{
  "vocab_size": 8192,
  "norm": "rmsnorm",
  "norm_eps": 1e-05,
  "bias": "none",
  "init_out_by_depth": true,
  "beta1": 0.9,
  "decay_fraction": 0.666,
  "seq_len": 128,
  "doc_mask": true
}
MLP neurons of a small language model. Each row is named by its layer, matrix (gate and up: input weights) and neuron, and shows model dimensions 0-255. Each number is 128 + 32 x the weight over its row's rms, rounded and kept within 0 to 255. Numbers have three digits each. A neuron's up and down rows have the sign that makes its largest values positive.
After each neuron's rows, "fires after" lists the tokens most often just before its 100 highest values on Wikipedia text that the model never trained on.

L5.gate104:145131115151133109159136097104109141164100103183109100113124073115123145156134104072099147128132141181184058145119081109138164120120139184200144103131100146097091074163105134111169125147122127107148062115113090123108127179116132132084197124106092124071147114079133103147149123198066147167115135086085128162146121149115141132155114113113160105194131133152126132146101138095146118142175177150207127099182158180094077105137115161164141063136095148109149176138162164127121116131115182148120180112141125177100096127147209088183103128108119127157092106172066153135089202134119143127082123117127138171158057146136154196133078101111108101136151144117084066133117110110135162128123172139089119117158088150115142067095051163082116123140159095146146099108216187127073197156134118
L5.up104:134113119115180103153105141160144095148145151136146168125153144139115101128114150070139126087129157141134140116119144132074130130115087103152109116194130124146126134159136193101077140132186087088088113143113093125192146114169127203057100146128192166134170127134154151109192039160135155129198114192139140143151193124055070083151104167119113121175168175146132099123088116160077164100208131127124127128055167155081154124128137112075102158125112121170085115155137143160168189108142085153090133105133080079127137175212167081099066127115133123159110148124138104139137121119153081118128136106171124153077100130128117136143142155116158141165152050169164115157095128166090213103115127107160121116112141178101174139133143144125152076147133171121124203133111078166160113112186112
fires after: ")", "0", " "

L2.gate1061:072190094073127075096157122154103097133090143129097214163102138122127148180084170097092188128207134142083167161114119096072143116160121171165189194149127155140106135113124122121108162106204121113162174125080138138141130119107132101141148130124100143057092118071108085136136138106189128155149164130171144184091151077170126123132091135090065113115147090126149137086118157147138159110078184187140140171186084142122101163120144138095166135144116052164128128111155081089180126083119128172144133112136134115073078128102098090104134152132136122118081113066143141114155129138101140118159106157119098128174107103112108074150173105129167081130188110132209115175170118120123142133103134205123111096152112149119164089179078129152026162140142101113149156141092145144146109115123157
L2.up1061:095124120142178134182174122119093085136150117132139169111135098106169082078124150127134117121133109073164134097086127150148125137133098143122102155104132121148189071120121127142127099055208156130103147096140120045115119130174124179163153088135168096132120113091086135147115122153130205139135159137163142166082148136163149065066169103173182089183150090115072094126165186124171121125115159097091112097155163112095188122109134103150188107147106107120140084145140108146159107172109127147102086202124141121090108164099162162136146075063136131155100140091134168117222117066105089133098146153135140096164148107093133163084073113091101096156097087141116140210158102183113076138136144098150097075158061171135134142191164084129113154147161103131132197175120153127106090113124133
fires after: "9", "8", "0"

L3.gate454:113105089151137118085149141165125105147119122115193147184161130103098120147130060095103120112128124084130136129129155139134118071116145170132076151118105156146155168142168187151142132113072111047126185133124113141106163145092118136133119154149107213134112135069193155185162122164124087154131134129113159171132128105097078114128222128142161067179105097128134086129158054149102185136148190134121130128122115194080097099144077145093108132122109172111120164167142079164086115084114069187138150097106104097072132134193103124117130112084140124138156095061162133159157108107144124147081192210114156150145123166084101156130082171180126141151105183173123162141129093198142134133125129158150093146048096137177129133155158081168113152072118118104099133100066133146121105127104152
L3.up454:138070186102092100039159109116122090103097077165117149137144107087109160142121122167149092113120147094118135173105131131113107111102169164141082099144071155134175155135159123137127129132114138102130174092116189132152157141121163093188176099170171085082138042113126133160178152142156106151084179142124066192103083132158180098136137146173164090102114113139118165163158107135084115127132180147184060144122163153084101128143084132129127202109088114145097121143139094160114091108129129120186116107150115143085186148097098136141118110101077138192175108149106095158184176163178138161136101150136081117085131110157098074163137140161142170091069140096141145098128135121127128067154166113085124122067138181124122095091123081094148073179099148151126062097112088188122091076101126
fires after: "1", "2"

L3.gate587:175138078154149130147144115112122115106118116106134113189091158138098163146069139130130146196147124167198072150180213127147184150129132209134164127089127087120123075145139110146079143070089072094202116146190103063180097141099110099135157149071102181169120193140165116124099152148081116127168106117089102096082110142100190113134195144092174120162069182161160135091117087052122135128137101149128167090138106142125132102142149130161105142124074105070166148135187156099189102126115136161111098144110123176127122142161131128173098146149114122073186110129153126136089153120124135208122165123157123159165107186145156107171125141200112135100106128133102109111078075174096162083137124079122101119144183123181120129121118125124135150160115120129096084094136114090127166157138148
L3.up587:086093133156095140085121090129090153132158105108166068140177093132113181161119076131056127123115118112098102096146193141087144112218124127144111143068177144142112171125124129141115161153104115153192135172142090156130154211075112145113144130144115097156140109079148087150102132070094147198083170100154172132126143153102064120075144113085190144128113117183188102119156107129169046098127142177077136158113142087155130107160122170129106158094075107099142142119174131149084133149106184164061063103099124140133154102099123139188113089114184166078113136184141122191146141136147178183103105097183120128104149076131127139125131144073147165128121131140172122132166120146152127103164124112091098129141162159160114103152116078139164151086097148147090119102152105136046170146172155
fires after: "-", "\n", ".", " \"", " ", " |"

L3.gate393:110153176137099121145105166144112154140038080142098114081091134078065137121111112151154136117158154086141163164167139078087126132113169126183080160128115091124162149083130109104103113146149085117167173191123135094111204171120105175122090134143145151106128141147115087124084076155131123127151164164128126141160139109125144127130099145174138108115158130081076066125078124159128140111159186115143142125105129169061147072157120112162144132141141130133084151141066039141137138107125056150175154141139179092072138154103092144117169117130144108133162092166068138167186057102103141172144080131145079123106109157111163152147051185137149120163099134132180073174159145129162180117126140106152168144131150190106114106223108100130111142078087113151145212145115169128134089119089168
L3.up393:132124118136118100111146159050123122127098143138132145122108159140099122146080091135090094177127098052079106167157155122127152063109163143068124149101094116113098148157114171105137051147173149185127125075113128095157161207162159127119087146157108123110123102146088111153065132156146143120149110159080095140109171119198132143138160106141159151141182207098104132105123193124115134161148160123131090122108144123146118083145148151102085119099131125123146121122158150126088105166159141157126168096103168104149109137129149104149079068118110156074201156030135138106156179152096079107120108180160052080161163083114151116129116129120114172159100139152173116130087113082163157078102109088088060129105215119151145116105166111153144144098079134019121112071142117112087170097121127
fires after: "1", "6", "s", "2", "0"

L5.gate885:146122149098144140158152122133159067123091078185092139165146063109128123100107123158149126094134081103089124132144155103121130089079168111030106138123127188145142107128131171072113143121158085131135078134129092154189127223138168114111125108099116101110140143107138137110191155185139070119083133115118171182108128149116168155092135144102119129152131128091178154167101165094134121084127117102096137120117096126070100052180108095127201145077134158095110133067146157128101063135164108178135131128074129189151110151127189144058124079084105095139118118146156136150167098079141148096160184102124092190156106140162138188091102141125124129104080172086125113137128141090128138153161077114119139142145123116125176083177154130022125195082150150161152156088116153088131089131107156
L5.up885:145140111123165142151122150175180134057198152170164114125106116110122085121127123168204131107112127152137103143117053160085156120111070129061153087149153144134165170096148143113101169160122047147188167194118151187130188089131128155167125115119138104184165166121180162127155105158146117092119078137199134150167141110096192147115141160119081118101100208108188163123140110108093148106130169156139123113142147094111149102105132113085128093111159140177077114124101174138176143139145124103161175165134130154070082085085124110094129156164095150086127145130101112149143136115140094159208136101127134125121154123162127139118095120143169085161112107136054189101121118078122214191102135130114135157158114079034083121101189164101140149118130183139147125175145103133125131151122132
fires after: "1", "2", "-", " ", "0"

L2.gate1004:120139164158139103088162151113092117198106054109160112122088104167092127158125169113115133118139121112162132180159130108140089108136168120177072177117130183135112086096164050069072082123180176108172096203118113108162129127143130113130125147134140133094157128116158095202173121104149125146178165135108158166182066077163154093152077125152152102221082132137128113114203116139147148112122125161131107148150116112098098090171134136084155120134140105135105124137125073118136161122152106068131138106175079112111129110188106084155103110062168117093158084078145168112087083110073091095094170137136154123177118178125131095122126146211147148177091131071182097179172068201161113118155126134113124120139135139146165159170176125105147165097106115114125170136124102127082101120122156
L2.up1004:155123171086141098193137053129100080139106127130168090125094116100100084086185096079121121115165093095169113176143098126163049114037109081141138145109123179165182216118105098073102130103131133161161148187063121132142124107162140118143117170157099141094156142101161155129185167178152093070145163174114068111123118106174144151162111140113123099167145149079128111121131121171142146136182135145108123172165112116134077115146094140146142159130157108128134101094120160193066123114110119116180163158142037092108176086105110126130134164159133137131139155158127172094127150178147100097082070125170166169124146107117087131103170093172122154157154131115090105171143076107116093112118052083112139160162140143128144136154122135121099120110127137078149081145061050145075154114158127
fires after: "1", "4", "9", "0", "7", "5"

L5.gate934:164140114189127139156143253129139070102150126151114107157157108118105114076124153128136076079106098176166123139128140129089080072156112159163123148168149044101120202122160138158171099127192095154151114136123110082125178149134121172107136120051131149108149131121128073122164113089136121136167122051170116168082194122179174089112094131114151158116138145115162164148117154117140086120092130077112159150174117103067151105108164085140122156139125161089114148153074153096157052133190127104123167135162189082124145106098132109113128150160133176148151174152142150176161153111105136146110132139151138073109099081158115153139092156167180151145179102120062106092178115139063153124168127161082133135126095106130133120151130107067088127126128178142110162112156169158092070094071152
L5.up934:091081075084083111119183113109110155144161117068113150172097102155148119172153136180139140124155114170086071134099141190068107060122076134120148171170087089126085145149171136158115135097133118067131124094158122146184133187143142135158077123070095118156154084139069162127101123165087152122165146090183122134153133166111109148130113106162177149094135111132098088165122109119129063124095107157089176125161108128110144048113074051124082110132127182141116165111155132200153112153132154106137191170115149139110154109070167138174142184084144150091161128172094122163126119082138141151095130136196100148123156086104091146130094127099117187144095081085107131081089078108097097112137175170127129148123145146138153086100192124192143171144140064118135175136134195128161111104137119
fires after: " ", " (", "3", "1", " |"

L9.gate1417:146180061135089196122064162123120088127073085138143133140189091116105099118146134094182097208193063141092085159072185147161127123141226151101127116115181099197138112139128146117107143144096180169143136134117148140111131128132155139098093116100108082139127126113119068131095102144132141151098173162151120117153153126135076106162123053141119146135160166126146138172175113146129160117135145199161121152136094144144115061156160048153141164126104059045134140108155095164118137128125072121136138120156118081139127163155126138063181117140144165114113115137151094102123164127114096126172100165098094110126178095105126111093046132198091117153034115138156120104209143160137106122136124137116131075108167132067135094129172140101125155139141129161137135108184119088089144145140128
L9.up1417:140152108138185148122166162160129111072114118147138118161115117121097105189133099179164112209125152184120123085166161149178127113103137153080151081147158115135140106111179126133073142098115158064146124111130118118058128176141145117144127124087126152093121111190139117149130132122107170089134197143200099140183139107138154137129146073102140119053140141120137113160078107104068139131184136096116118133087103146148091162146126065187121168107123039164136111069121119101213104131103196115149088105098132148151116162131105128132103064128099094162150142158166108127096144101131120153056154149124124150196158140154094076154152169144111131160157116132170113115112114122117178092091179082146105129134084185114104147090173058143076094166142090188072055097163128141157144113181145
fires after: "\n", " Liberal", " the"

L3.gate507:152095092120095109121111113193164103201060103136134151129149114125057174184142146066118191179148175124149130130145146153160105084116184155093123137134077135175151043128134109150166116110113112132117108133140117124157085191156110123060094158137150125131156192085139077172078092182122083134095115166075129137132069121186113148123155082172155089106136171161098140163171141155148138137091128192132113125083143070098130074120105101110141143145119133143156133157162114128169090170119119123143127138109153170110148097108091169118147144124114186096146146077142102135133144099119133139173135150122074109125066135131111161146143085169128099111137127157164093176212103139118154109100171151139104126104225176157143174121224096091070138059120170100157138091142148134077130125133142
L3.up507:133107089108039071130123096159100131188107158111123151189117096132143128154177181094153149098118117208143094090129159055126131165088122121150190171133095167201176133159140158125107122118155148088137134133134130176148129084154151130163157116126124134079119158124153123089166162130161104124182102113142143122131157093134178189183203155157099137157139134123159173130106097174169101143077151187140137121142124099155098101143114052181106187159146107106096188089160110167153148119134138140172127181103113107127097177108102146097113142120082084085127098116146177108073181097109117122178172109094100123138148128109124151139183105100161124138093119112133120167122127200125146171128113168105140065189111157089139129151132113075129149190122126101160171182095110056184135146203110
fires after: "1", "6", "2", "9", "5", "3"

L3.gate1199:115203076122135156127162108144131149135120095091125074167167043167073110119130115126087162123120090186131121177057219118139129072086171126152163119124119130109108105163167097129114117099097149180165094122143101115126183171126113107107149169159113148122138124070176095083127118154155077177140106075123061120168151171179111122131143092127131122146104106119095106116142074094104164113116156128092101067137163152092074099160148147134163125115102087117164108103132038173078102147130124141168110157128098107137140125090151074136069083114083165097139077133112096148137138137150140163136107114109180122115104139090134146125166117145110124127095168155097096128153114142157112122137044047110072135173178145154127153116103168141143147057131210094093128163150109111065083096185159
L3.up1199:174093143092153132127112079063099159139084131086162092159117146174101086109080177131125125117095138143109106102184149091093135157173078104103106129060163175081120092178116088089172125157083082115132086079115157127119175123089155100173207086149135170121142120140105148100101107125119052134123120138162126097146179137078116158151109127138121121100210105139109166041113167151078069088177065126177123128154102133177136110125134184147171181142145100068176133112158181122127103143155133110136091120145116097104107104107133024188131155131074126184167088109157110064133169125147151145104171162080111165130126106136166157107052117107090107114129164103184132123076124122152169093137140128166104112131199133123116160128161126119128128126096148109114085111150095097131155148125122
fires after: " "

L2.gate1032:074073108121088145165133131109081135167105094148090119124140069103099093094097193144131073130143078132146136162139130160136143160152099141145102118099068093160124103071153090098083102117080159136129166149120099086142149144122126095177122159158170119109089108153146090114142133151067089106129152122066165165137143099134157113187117126180141026134092188130138107132128122118150131119104125119146129049074120119098116140094083067126196133043128142164192075126132058112186144116157179162079180150113140091148108118145163144180169117113136125116115186141134100096138156064138103157103145158114108180149116197097105166152144141125195063082114098123116079196147133161131111056076153145140120173137148138070146113104101143150082127108140122142144117130110107122132134081099189
L2.up1032:094101146081151131115083105107078105151142119143088160086128105069144173071171144118162116148170104086067150127095150161115140119086118132130038141140166088130130064163097176159131103181137114121138100128086084140097137100167208129142097123219183077151108109173080107072154122105130099157115124109116184168147117118132151128125118173160210046135123145114071106133155147131148115154155127128190122096113184127156061077122135091087136115070161170154097105112095120114134171115068131103178154091150130106099104105128126087142120161115137128097095177127113110104166139155117141125163087184090144140115156149061113131124116178129126125099165110084099079183146155154132143111115156111153124102104172102082156150161079138102087110122137095102178210143097092138154082138073077
fires after: "9", "-", " of", " |", " in"

L5.gate1324:096165176161137140155101210096110133124091109127138177163093115130113135120138111117081105093120150120100126129116108129091113079104116131131116177129150141122172129135137113158162164066144108118131138147122062138163158091030062141083132157137205111133173139128153145135123132120138139117105150149103190141070083085147070159111133126188104105101165147063111073166153100080157132116132166132091151160141108179036182142151101108107159133078140130134120192131095166117152105136108110146136174160138139168100167145127144075142134147140107132165122132170148146156171114066085095181068135138131094151182106127135072158088123140149098157156120085143134079160123098129153147125091091090141160084115122125136195174217188099116077109093095196114180167074143131125081097064119162
L5.up1324:126095096147158119103097123151144114125172146113149142126067127132123091099137149177085147144138131140076114146214126174113106098102166097108092156144147122116114124154217090116201118154107075106152092142150161129122150152106161140140114116123113124151135082109114137140111165104090188103129141099162118132137115122102181136131151143068139093133161115115158087189147110191140176067159170121152126095096153149121090128134103134107086117112103133088073117157088177210187134097157103142133151061148176124100154097115105103130098090140104118164116142154065122102142131091156107130102125118073084105129159102122196087087105133135100163119116199083057154095093045096112197115181179150099120129154084129098101105174136072096157112072084068144084124122115117101158137034104065
fires after: "1", "2", "3", "s"

L5.gate33:090127069105118130147127121101134116105074155156126143059145102186116156124150083131192138176114170123096130137136168111134094127148117158114110074108142060138132152144067138175056147107143090153064096119157181126129147138151108157131113148140187140185175173037167106134150123109115054088066078090150122130126141105167165133161173097116145202110155091154112074092138116071140101107107141119146174174118035119122149100188166104120144150099129104109080188144154166142125140085084153091071134112107079125147188117076129117164106143184138155129110122156151128131121078139138093131139116166126125140167125107109083169132072129146128097125135135137085095105057097130169122082120175073143151104135163097160207117137163121064121155063102130098168125093120113138103142090091119
L5.up33:098096138188141076136060143185086122170130098129120076095126107131178073082099183203131146147089120097111165157112086134107119149135159081163093124140151137105188135115155098163119100163122067153114114123145110114126157115066120196112116126144163133123130099119104085082147162151106099160137108135172147138119110076103078093115107113204120145071158133133131132116148138159124133098138132129111179164120145117112119103110143137091129133155141103169097125086151147136108119098064090096146131100123086158072122096084146150116049133158104163156130136169122167065116138141124109105162138139154171117086164092190108118132090133148144089153191110108150057137110119094121188123108124080134122111143105174111157057228183148169167178107124103119136132158130052158212108057204091
fires after: "1", "2", "9", "3", "8", "4"

L5.gate791:110186112119138131123113171086156091149095157130128112100126068062155081126095133094107091188181134123146107130120102154104146117120121062131160106152120090172114141119153111101123054112156119086186119137125042133094171117139187136141220171148134107042110150070111136107121098060115130141083173108106133151149097129109207161097117132122127069130138082188154105106116157110116164115114145116108131133093114206075100147166083127142087199097185091140106147134105074145160124145186084181158113130190135085149128153165184123156119092096085137099089126095106135110169121122144145126171119117097174130166173203141108124119108155132122140117139138135132175221114145153134162199148143132123117128137144115151147159114170180137086131075114129117127107138214120103139127106118176
L5.up791:087181142134139132115136151156117148084155053137107131137122105134135120155159155121127114159102117135131145118059100146064109153100127141144109143156152114118162092117149173165096114150156158111180157152103057062173179170158117137131180102115239105158115023120137124120154128128128099217138179127123114188127078146117115161099125116154152129138131177151114084156152129120072183166161124119118138125081131087103138156093146125106141116162182131161074160074158100176133135094119117102116112149123116116115176175153119077063141147107123162165161064129075083123169125122118174129140122131119166149093161087159205130125120144093145105151138079131113129177166130162105184144148141093067031118165082139109098108115155183111083149121116133091155118128095133078119115076107042
fires after: "9", "8"

L5.gate48:109156147080140164187112158062083075137197122139110165143105136116113126124132138102122088128172134146149098093123131156110062093122153134128111125122070114100085116099088107120170139049127108078203168155092127125091138084160094098139131149107122158107112126128123109093182114113140081151145178108147108125161095150116098089116163110127076111138180123116224158142134112075120105103080155092126079079137140132107130137105063193133160091081157072115140042074034082173121114063196121190124153131152135096105084129180114090108161138105095148145077126179110107187146085173102144152096129133116176163135107156098065139158142128168105101091148163145084142165180086145145124134133187114122118142152153163136101123144137152098116095102102074159142079135099137098152174126098137
L5.up48:188048135182083152151138052155040071077091097116097065146136144086119122089066136109138163115161121119109112146158138167053167107142106106092093212125187183114188116150108156185090083139111134125082168106170087107129107141148125187198096090150163096137142117107133141164092091122101091168157154142134129101144133165129102140128135111141218134151098117149138126107106169106092109151138115155065154135120133167147122138111123115057117144138130115100145166088160141140144192173118129113133136107102099169109138144138207079117139159134153109110116134128109108109183091139117155188172176173193079106129131171102143139161160168096130085130142108132143175134168199151063131099138085148093099136125104159147125168171162147157131090190142145090152150092133130101100133143138112
fires after: "9", "0", "\n"

L2.gate202:061099196109119122124117125122151118169099042093099161153132076102114168098097207112134130094215105162106143123114132103144151073104146126115105130102136104170119106135156076154187176093156135118120137107066181170171167072107117099125199104086085150106122195109122104142142121186156106152080177098124180164106107118147097078152114134087107110109147147142097103133154126107119175146088115184110093127085119136130082150146113121097147182094145067131105156091089079155135118123094131100096137102121058099083107126169135110130157169087121106069097113091107120150051147116075144185090151121117102129154119141128153136108169136141222096111122112123181106162141116200133153104087147132096132101161136126149175171175156089122093181124123144117137073058103154127140112124154188
L2.up202:164121129191106131124158151141078148085132118125118087144193165102163073145087145131114130102081159148170114169087133080138155171160131146146149188095089155108115168141133162109044147130128100128122198142140181179147061135166146119161125161151161110140118167087141091085159157068098125147138143193155121176109169122131029139103131139118135142159109114112171156169064101112123061128099128163112178141096144153148135073114117083136140120148093124095087100118165107165049156136156107158179149185163064182131098108118173167140119104148192155109181115166106156136113098095147086116178162126174074145071159129083102131098152111171137111176170097174117141144093100143109172121145098083141113126171137149069135127132134207148149140119183142138063154162161120155121109139148119
fires after: "0", "5", "6", " O", "8", "4"

L5.gate143:163066175088103159135184100103074133181150050084118084145143080152137166096105119159143138151114139135121129150098139101162120110103170152116151084085122123126109084176136134094122110100090134065110092109135121114149097113144136137061196109083119138110129107039135129116112143173187102145106121140103155167103143128160100166152128097139143182128095157134182173146086135101081162111127118122133158080133098126137075180164089162130191130143103129141111138116105099103138140134141160142073114159117104124131165183134166061165121079130117175102187123107130168179130113191075182104094133184171114181142071108167121101125125103180102082095087133122107141125074076122143116127152127066111130162148181123133182101164186092095166139039135122130101062164109101089053098108122126
L5.up143:151183111108195157095109112120128143175147166135085081140187128095157158105157157114198127094071061126171164063116135131125138103135110124147123107091129143086111102120078154145164190087161189113153124133104114109162106122106158111152129109110158106139134103185168132126132185110130086140087168109111125143200115134107155083151091161131144140119198096150103132087092127125061052133152115107111097119125073175137125136106214105132220121107144142136170143132107110126112104137157138194143142154194120121141175170126162092110159163111086124108175101151122131099135144144148158146049168095073143125132127168137158209104120110168115087159038054109185154161124156143113110106164118137066172120100119115170104102144094109095122106172160105102177120095187123116140118178132114
fires after: " "

L9.gate735:107130098140097114145132151148087066156100119107139184128102124098119131157090095106141122141135129104077080137124107087091143080086174121089085184139118144150074093146147134103124157057156162103081071159171116092036100108146175114143158119124095141117104122096135119166098168117097123168092132146121159164166151133110117100112146136107179191141056127133060115185159151106123164153081138085156184094092108093142132167149082107166146151089091118047153174110122108127097154172129076117125154104063065126136119171157118048130136139080143189067122187171171144129086065145123120131144136145091093076124175153096090157124102123110155089091126122100088152193146091183143098047090135168132124125136131177106126130125160110111161116122142125151136106069101129141121101169074170
L9.up735:134097124138161117189164180152112165087108172170134130144120150154116129196085136140192148124120178095134144120092094167098138078101204154140119085161139112158173082106137096155118104144105172127111146106116133098143148125161135176150138136131138124149137125125153107108166111105169181141099117169183104120178087082118178141147148131075142128141137116128110202127133054128103163127115149041109125126139061066115094164118119119132174132071126066184101100160088020126068146155079105112172173056133110168099086148101154126120176068142137131096189153126132167153150119144115113089123207217126123101103118159149096107168136116128094100137172080118126134083127154118104108170190135127125143074107083103160138137114079124135090137162177137122092161079112160169158112142138096
fires after: "\n", " All", ".", ","

L2.gate832:124159164130136118132126133146151141099123145118116155090103107193123121168091162162066133151123099134169111113154114101108165151158160089159084127112108116105172095166155156052114102078134136185102132118128120114080113109156151113132076082174068133080155162116182100142085127188110162161181167124151103126126163119115124073143131152096139102082159113149128086172151099063166173160186120155114055155118153147137170094178129123086158101100143120126150145085100141178097117106105126116091159160111063074117118092218083132126158197109119091090069086053161135148121146081085115160164118128113081106155165121124140143114163132149120099124102133187182145155117173168104155109138154158084117129112094125167173157174215151160109127106125179157164141096214145129063152146094148
L2.up832:089128177176143171161110129106185140111078205101107123104114057108123098136109100121114070115155056138186139113057165080113115148143127101137182131134149170090136157164169134071101192119087152157119123141108085103158095092152141137150135113117081109162106105072145144059126095158064134152060190177184161159111111142152128118071176121090142099167141138135135147164152129155112145140155155062147099099133127105092166105101119168097112136107129126122046115187130111158160096162160166155139104090162105107112106192124126112142095136160070083127086113109181090088135117124155076134148143122113082147073134111081171202129149121181125151129079112162141063135116175182128102172161087134088124145123139113142095159123117118129145141124192186116088114196118151099085114150116151
fires after: "7", "3", "4", "2", "8", "5"

L5.gate748:139158135098119107158106130148164098201102065152105127122158106108168111101136149099174139128137105158120146087095093113246114095096144123142180110152151121085137078172111098133153184064134163120122127139118129181174097091085064138038177133104176165106174177072169077127110165152081125137119160132147179138129150070192112132099100080205151121115132137128130173157192145108139098128110106152148103092123089148145144133142117146139141110080084114120128177148121081148159116124154105155147121111110086113117153128156190099190129130200141135163178135162163112153147166178092073161096124150150131183176081121127082158134158166115159091114137100122131082131117122133142118077141103164130116116173131138124187097159165122150110092057090155162092061121155171143113155077166159
L5.up748:171084138163125122141122126180172112153154157162132065179153085094154129107104120091187115085134114128149127118073075123152090137118198079129143104073141173115107080153000114101141164105122153170157133138125120159125085094077097126103093131131182139121161188100140170092146118122155179126093162101134191135147103134117100216123120176125109138120111121097123138142124103145197103141160100173105132097151190134149065071118163150121094116114169083158151143125101152170083098151125187136125169100164163137067065171122139172138131116152149132207105109123196087084066141116123140108127102122187131131086143099120071191137130106167107118121135117088125129117147115062108048156129084142149132126116111092071109138123149164120095125161182116151147118103145174129104155128122125
fires after: "1", " ", "0", "2", "3", "8"

L3.gate796:123101114138142131154144154111134137106116116119116130119139165069119125085123245128104134117127148163169092128163165201188153089129130142119145090119155122112146089116076088121089164178103189115192132135175190160148141148103150124145161126118165154124138115064119084136169138142136154113148179068116088133114142163072139102174100113147153095168135065154093135163137160152129112132155114142118120114099137173092110097151115164144108113114094109050095121154146119135096095133144157132159233152132118169107157116122178172199113091133094077091122154163139147131106121183131139089154154140146124145175103130182109161163117126162123173104126083078108082168111097097130114053123166108098042124143167083176157172107225123117184091124153141131069093086141114101112177078145163
L3.up796:099109168155129208096091093100141107160134060073133060127187124109111164185136158082140052168172093124088114149135081073100127122205113171124142164212126138162119108152114122120151092111053097098134128109142074115111153134105106151157148059107184043155121181127096144109150160139105133112147156116167103095138141086119112159103150150071086100100117158158132109129130086101101118151137089132133090164127106144148117140175143145131131185088149157104079140131141126149090130188115109120154109127110075116144115110066116109152090103131127098078115141167147127099184187128141097158120138154150066137075183115075123138150152157077200130147147133093122174137078112137156167168128075104057136182152176140152143085136171140118180116164115087175121123186097111164137094136106111
fires after: " "

L3.gate71:091156160136062144099156100143165141098096142150099126129148098170087121141087161118150204136152137125138114165145146102096098071148086157084215116164125064147149119146102143114114113115144160103163121150095112173166127181125176143126181139084121109117133121151076077184145135157140137117153143142131078199123151126152137192148108140077112162168131105099105144183101185126131105112093126166119127051180136159132151129170068113197152140064109033058119129118128083164137151145143139132163154177125089176165113144072159120143047095109127107132138172123148111155189125077091163165161129123155135149136145148160095174164135124157175106168113127053134106196116148172153134098118115105146131092200149168188137135128164123127115131108122087178088109056152119078136139138126146
L3.up71:160095080199139104134167139116110151111107152123151063146140075134052132109148145068103106141118112130209114143109175137156111113158133166138112131163139148110149112079130131109151134084135067174123152197123064096136135119133103161171171210121145115149199120141124112123212104120145095154030104159141187135162130094137160129114117087171178131123076170107140142111110130180096083079134083129080087137082116182147115108095121164103153114171098154151165100091084098079135085156148135141129083119145104125100179151102065162138072128142113156109140103119161114121164154155160122159136075124144043128128153125090138122137051136166066140193093164104118157137128135161194095098149138143141073104128115110085103138139078120092130115116132108117127098110073088195113093132111098
fires after: " ", " (", "-"

L3.gate594:131117076186143125084144103087125097119105139139118082109121078113087154148167189091131129153136192135165138168133147092136128115114161116172083103187144121109101173222094149093088117037142120157146058103107059109115116134156140159150146151112109151154104167077120127179136130157100127162125171080117089174149128117120156115123154146111125114122129126117115122143146149105119100102147137141155075080074144076077095214150103142163069162092137135136181156157148153171176151153249158154123114095119126097112088113187149105078091148123127128135066115130136170115162083124095131087101107116077205116117068114107154163165181149155143123144108167119119060096077078150097176109153084086135166114084079181114126134128117115105111098103177120125146149112144094102108132157148168
L3.up594:120099101175207142081170121216175091110119143178137151146180132119127129161148156150136086126108141089175099171124140134096118075127133121123175038152193184140126026185089169141136090127124145068127135134129087153137119133118117117183159120146144128127162077084150089125149116134140155104146107080067180149157094142135118188092108182173140118131095123125140146140148114143147125079129118133096060138113179057131077119093138151136170091119143086090065082110118158163105160150105131096123102122125093105134137161133147158127140095128140091132113102121117159119176100120101115052093088075100215107123094057170154135134135114101108120184069174184116127139141116110095093109125094093083084093118105122080106078140148120144091078146170137148154153118099055089138119129127122
fires after: "4", "6", "5", "8", "3"

L3.gate403:122156116161120110125196104144124123112057185125082069136144106108133118153065092103161160186141130124195095182150122138154165097128122164125141143148131137138121171123178127150075150114077143077149143109103027127158094197151145070157175141101129082097113111088137097129133176199148148115204143103118109089159132120136126135117130129098145139105122064141143145132093084118070086134111106100124154149125133153106156114139136114164109070090142093084149110143204155185085111102151146152097109126132108166200081190154138186149101088109148071172160142152142131162098175135092156150098154119159144181079090171136182151181161125153101189128093159059099119113109151151155151100135154114140126081110122147151169128130132145103167177115134105134119073058203135124126194127141103
L3.up403:168103091188138185084141129081085137185158142071173134126128180178073132110146083062136101133089094121097157120135125153171088169183146137121109130114186128189135099131098138145123189080086091108092155167152155112180123176127083166133184112129170151135142096154155130082200164185181111164184106124113144155141171112109096139154198104130105129136162099208098082146146144117061086099151089128118120139133147095132155162109191114078159162121107135120106137110105187162097067153128108122127124102110135142131135159146161086138123077136159095150117188166146075135126188120110110117119145125080125112038132148163056116091156171153113130096155100099119176073086198134130131091195112108128114098167151139117122074156098113130152103182121105128091119140137129118155091121147148
fires after: " "